{
  "beta1": 0.9,
  "warmup_steps": 200,
  "max_seq_len": 1024,
  "dataset": "wikipedia_en"
}
MLP neurons of a small language model. Each row is named by its layer, matrix (down: output weights) and neuron, and shows model dimensions 0-127. Each number is 200 + 40 x the weight over its row's rms, rounded and kept within 0 to 999.
A block is one neuron, or neurons of one layer that tend to fire together. After each block is what it responds to, as a language model described it from the Wikipedia text at the highest values.

L4.down427,208,200,176,170,194,244,217,252,212,173,180,147,226,232,149,230,209,155,254,157,188,169,209,231,187,188,219,204,232,221,143,205,220,256,203,243,166,200,174,150,227,78,256,265,200,178,191,156,195,220,213,168,119,242,198,298,162,143,158,227,236,246,193,207,183,221,130,271,190,221,149,169,226,222,131,207,181,222,211,200,215,183,187,191,133,289,129,225,162,179,263,180,197,113,211,234,169,218,140,208,221,301,162,237,181,144,161,189,206,106,251,261,194,268,212,243,210,210,163,178,237,250,236,183,207,287,237,205
L4.down559,154,206,187,230,184,167,180,220,201,218,247,224,120,134,113,194,262,281,145,163,210,286,163,188,117,210,212,247,209,310,256,235,191,208,162,220,173,184,183,234,209,195,181,204,221,180,228,213,175,244,200,245,169,166,222,199,167,160,285,210,162,237,220,172,181,159,108,195,192,175,259,245,134,175,154,235,199,236,178,233,128,199,218,260,203,188,214,156,240,285,207,206,233,210,171,168,140,210,189,185,264,214,165,161,209,203,220,263,207,199,218,154,194,262,180,150,204,244,138,184,235,301,203,204,215,151,235,228
L4.down562,190,203,224,167,210,243,225,280,197,162,166,175,202,232,142,151,166,201,161,196,222,165,191,218,209,188,135,161,130,184,238,265,200,178,206,166,216,261,236,238,151,230,199,222,193,235,203,190,177,244,212,243,253,195,183,213,158,254,153,160,213,149,154,211,212,246,244,195,185,255,236,204,220,220,212,218,187,234,178,225,214,212,242,255,223,198,154,242,181,262,212,218,281,285,155,187,168,263,234,155,196,280,155,235,160,204,203,238,180,193,238,219,209,222,252,253,228,173,167,190,245,199,166,152,238,204,170,276
L4.down871,236,149,202,240,207,182,94,159,116,224,259,192,165,225,172,201,147,233,167,171,263,146,213,235,281,145,245,235,182,238,164,136,64,188,244,193,190,219,241,111,136,178,316,174,313,196,172,239,204,223,197,188,154,213,236,211,225,150,178,181,226,121,189,189,222,205,212,138,154,126,244,294,197,288,177,223,194,172,187,260,169,256,170,178,166,221,177,222,154,218,147,243,172,271,186,270,148,237,149,178,160,184,190,151,201,150,181,195,188,129,116,159,192,239,138,158,209,344,226,107,271,156,245,230,211,148,249,248
Description: Superlative -est after the. The suffix -est in superlatives after the, such as largest, biggest, oldest; also other modifiers or word-endings inside noun phrases, e.g. of, 's, first, new.

L6.down301,209,184,294,192,158,140,241,183,194,225,237,243,224,251,164,349,195,194,214,165,236,233,174,172,199,251,228,243,160,216,196,208,264,241,201,168,259,175,174,215,227,177,200,227,142,197,196,110,221,250,276,214,194,244,180,237,172,189,140,161,181,289,247,241,198,200,202,249,199,238,290,90,251,220,208,206,239,200,220,105,255,175,184,207,211,223,250,123,217,244,184,193,188,194,116,222,219,164,240,207,239,248,190,272,233,170,192,198,161,206,187,219,200,198,197,188,217,81,230,220,216,166,203,209,209,184,149,277
L6.down323,215,253,218,88,268,174,209,226,218,164,210,194,178,222,250,175,253,161,263,230,221,275,153,230,200,136,194,218,324,199,243,120,287,220,275,278,198,202,200,184,182,218,217,164,155,216,183,117,140,121,162,158,134,188,162,264,193,177,216,148,187,233,213,194,235,241,143,190,193,163,208,200,236,240,180,137,205,217,171,235,247,130,191,232,260,128,188,249,163,263,252,134,190,133,249,214,200,160,225,173,283,168,175,180,185,160,194,200,193,201,221,212,208,172,201,194,165,115,179,228,207,183,186,221,192,232,195,193
L6.down686,189,212,247,158,153,219,153,238,213,238,174,120,221,240,208,166,231,213,237,126,185,181,155,233,177,211,192,204,158,198,194,196,249,218,162,184,162,158,132,214,230,244,214,245,236,210,282,130,229,262,177,198,257,174,192,224,124,234,218,241,243,169,227,126,274,228,141,253,193,166,187,172,126,235,201,195,168,198,210,194,240,211,222,159,231,203,179,184,189,128,203,250,190,238,216,174,218,213,125,141,264,256,149,188,205,209,209,195,146,254,156,155,145,139,168,241,183,156,202,186,194,217,241,211,173,152,185,196
L6.down881,219,228,252,179,170,225,107,217,258,269,149,153,245,260,243,171,276,261,179,79,165,175,199,188,206,163,221,201,103,270,256,154,133,214,267,188,261,254,181,229,184,183,217,258,240,207,219,229,183,242,219,220,246,197,189,206,256,148,225,261,153,218,294,189,210,235,164,156,199,181,189,241,159,172,212,217,174,203,241,233,195,172,216,197,219,190,229,183,161,224,173,225,203,246,120,157,204,187,192,190,173,198,197,243,214,243,185,215,120,120,190,227,249,195,147,234,193,235,184,150,300,231,257,241,140,193,88,132
Description: Determiners before noun phrases. Determiners opening a noun phrase, especially the article an, plus the, this, his, these, as in an uprising, an argument, this region.

L6.down37,267,200,180,205,154,267,213,186,188,168,255,165,180,203,215,101,219,264,221,206,271,181,164,120,236,197,207,244,189,231,173,199,166,233,161,176,130,252,175,251,191,178,209,274,276,254,156,250,166,160,229,153,206,205,162,218,191,192,196,239,197,206,282,123,205,303,203,199,226,253,182,189,182,137,99,273,179,245,201,221,215,194,238,191,180,138,234,232,221,274,195,212,181,206,204,271,164,236,142,167,150,134,191,171,243,207,283,243,265,251,158,194,229,154,215,176,161,224,63,190,200,255,211,213,243,218,194,133
L6.down70,156,179,198,262,173,195,168,200,203,252,199,213,262,132,178,186,230,192,174,183,217,142,202,261,189,245,175,275,301,132,190,188,160,244,202,187,141,159,198,146,181,156,186,264,276,277,254,264,137,250,241,213,151,192,165,191,174,123,197,200,309,194,138,217,196,178,238,220,191,250,204,188,154,186,202,191,206,224,132,232,230,177,153,180,222,224,213,194,243,149,191,160,240,189,155,157,170,230,200,212,154,153,192,143,255,147,217,209,153,169,227,166,195,224,248,141,188,180,188,152,245,173,190,217,174,264,246,135
L6.down837,219,210,232,234,190,171,210,174,229,244,162,198,233,214,225,152,238,233,212,160,261,205,230,197,240,133,117,221,275,166,209,260,197,216,251,212,237,233,246,142,186,163,196,175,246,225,222,195,241,210,152,144,194,152,212,179,195,244,172,134,238,184,226,265,222,187,245,222,199,79,232,203,164,187,266,186,167,139,218,232,173,343,182,169,240,173,232,245,173,129,249,203,187,141,225,234,244,188,210,274,189,145,89,191,187,248,150,176,236,207,220,283,161,187,227,174,171,130,196,225,211,163,160,208,193,262,129,173
L6.down843,222,176,247,216,266,210,252,232,209,346,236,247,251,250,155,174,199,155,229,224,138,271,167,154,217,158,233,211,149,217,199,166,197,221,261,157,262,224,118,248,225,125,227,258,153,236,168,258,193,113,215,222,187,207,213,207,158,230,185,142,260,194,208,185,213,118,235,185,255,217,134,210,163,134,243,220,174,184,175,156,160,141,183,214,210,261,152,211,226,168,179,182,204,249,224,199,236,173,187,204,195,245,150,163,159,188,187,226,266,229,205,207,188,192,158,183,193,223,152,241,190,221,172,243,212,182,164,232
Description: Indefinite article "a". Fires on the word " a" starting a noun phrase mid-sentence in prose, as in "provides a summary" or "played a decisive role"; weak on " the" and word-initial fragments.

L2.down368,191,222,193,277,231,249,274,169,208,193,197,144,176,141,121,155,170,226,264,235,173,220,215,226,183,181,167,169,173,263,241,173,188,213,171,187,156,237,215,172,270,182,217,267,188,158,106,261,189,225,153,265,165,280,154,239,231,210,260,234,159,192,248,195,150,176,223,227,177,231,193,155,230,136,224,184,151,161,107,293,106,188,191,192,207,204,189,237,203,249,226,121,186,173,219,177,214,190,122,168,174,267,110,255,200,194,234,206,145,171,195,268,151,194,165,155,230,214,211,219,211,232,234,218,163,202,236,257
Description: Word after "the". The word or first word-piece right after "the", often an adjective, ordinal or split word, e.g. the great(est), the poss(ibility), the first, the United.

L4.down263,152,296,145,171,155,216,177,213,218,187,199,248,154,162,170,145,230,152,205,189,213,194,301,179,196,199,227,179,240,217,246,208,257,210,188,188,194,250,177,216,204,174,214,185,195,152,200,213,181,151,248,241,194,106,141,240,214,181,182,284,196,266,148,148,224,235,204,205,189,242,178,240,136,162,156,255,213,178,237,84,140,192,222,231,196,170,201,177,187,218,174,227,157,227,162,234,221,215,176,177,296,199,191,197,118,225,201,193,172,231,258,210,206,220,231,191,144,199,179,212,161,273,172,158,235,146,354,210
L4.down319,207,239,167,199,211,199,246,174,145,203,181,229,201,175,203,149,230,201,173,199,161,206,236,218,210,188,245,173,203,169,191,211,197,221,197,218,232,243,208,181,274,177,292,162,209,193,235,251,242,252,181,87,161,146,262,202,226,233,247,74,232,160,211,218,153,165,245,103,190,204,184,256,265,164,243,256,154,244,244,217,197,179,256,202,181,276,269,236,222,148,85,180,154,162,146,261,229,120,173,216,72,150,214,215,177,145,211,239,181,185,86,192,157,251,178,243,184,180,223,185,259,197,164,126,194,212,144,207
L4.down622,112,193,236,205,263,164,269,216,213,239,177,239,224,235,208,183,258,140,158,207,202,187,203,189,210,243,238,224,194,229,146,302,153,243,159,232,194,166,231,222,168,274,215,172,169,245,259,175,226,189,186,194,301,230,207,206,171,114,234,189,188,150,153,227,198,255,194,228,286,216,225,182,172,177,234,171,253,182,146,229,219,194,215,268,96,248,141,234,206,206,285,215,235,182,211,123,153,173,142,188,189,203,180,217,168,256,216,205,236,261,243,85,246,202,202,187,208,205,233,222,229,213,180,243,244,168,173,178
L4.down780,246,235,136,291,174,205,272,220,234,195,260,171,199,216,152,185,224,204,221,152,183,204,262,192,236,165,131,193,159,181,205,179,222,172,171,225,184,240,269,133,235,199,234,254,280,193,228,198,185,211,224,218,148,189,269,115,191,173,181,203,223,206,263,223,128,172,227,265,215,195,162,218,191,155,201,197,132,218,246,251,210,276,171,215,167,138,174,213,155,244,235,176,149,249,248,222,239,223,198,222,150,229,145,141,208,235,216,274,187,212,198,162,178,160,202,206,187,186,153,234,121,154,139,188,292,321,203,181
Description: Descriptive-phrase article. Mostly the article a opening an appositive or predicate noun phrase that classifies someone or something (", a lawyer", "is a", "as a"), plus scattered mid-word fragments like con-ical and al-tern-ative.

L2.down169,216,225,154,184,190,197,282,216,193,178,225,216,146,191,190,179,187,193,216,134,131,195,217,174,215,152,154,180,232,206,226,240,178,121,224,225,123,233,229,162,272,220,204,186,277,201,228,209,247,184,236,213,202,181,231,151,191,188,170,191,161,177,260,210,92,199,194,225,205,243,166,242,171,196,162,241,152,200,218,293,187,248,229,238,202,147,155,202,151,199,207,184,134,260,246,225,241,231,128,214,172,195,157,138,223,224,170,246,160,223,175,187,217,164,269,205,183,175,168,228,158,170,249,198,242,297,234,246
Description: Indefinite article "a". Fires on the indefinite article a/A, including a/A as a word's first letter, after prepositions or commas, e.g. "in a study", "Hearing a|ids", "A|strid".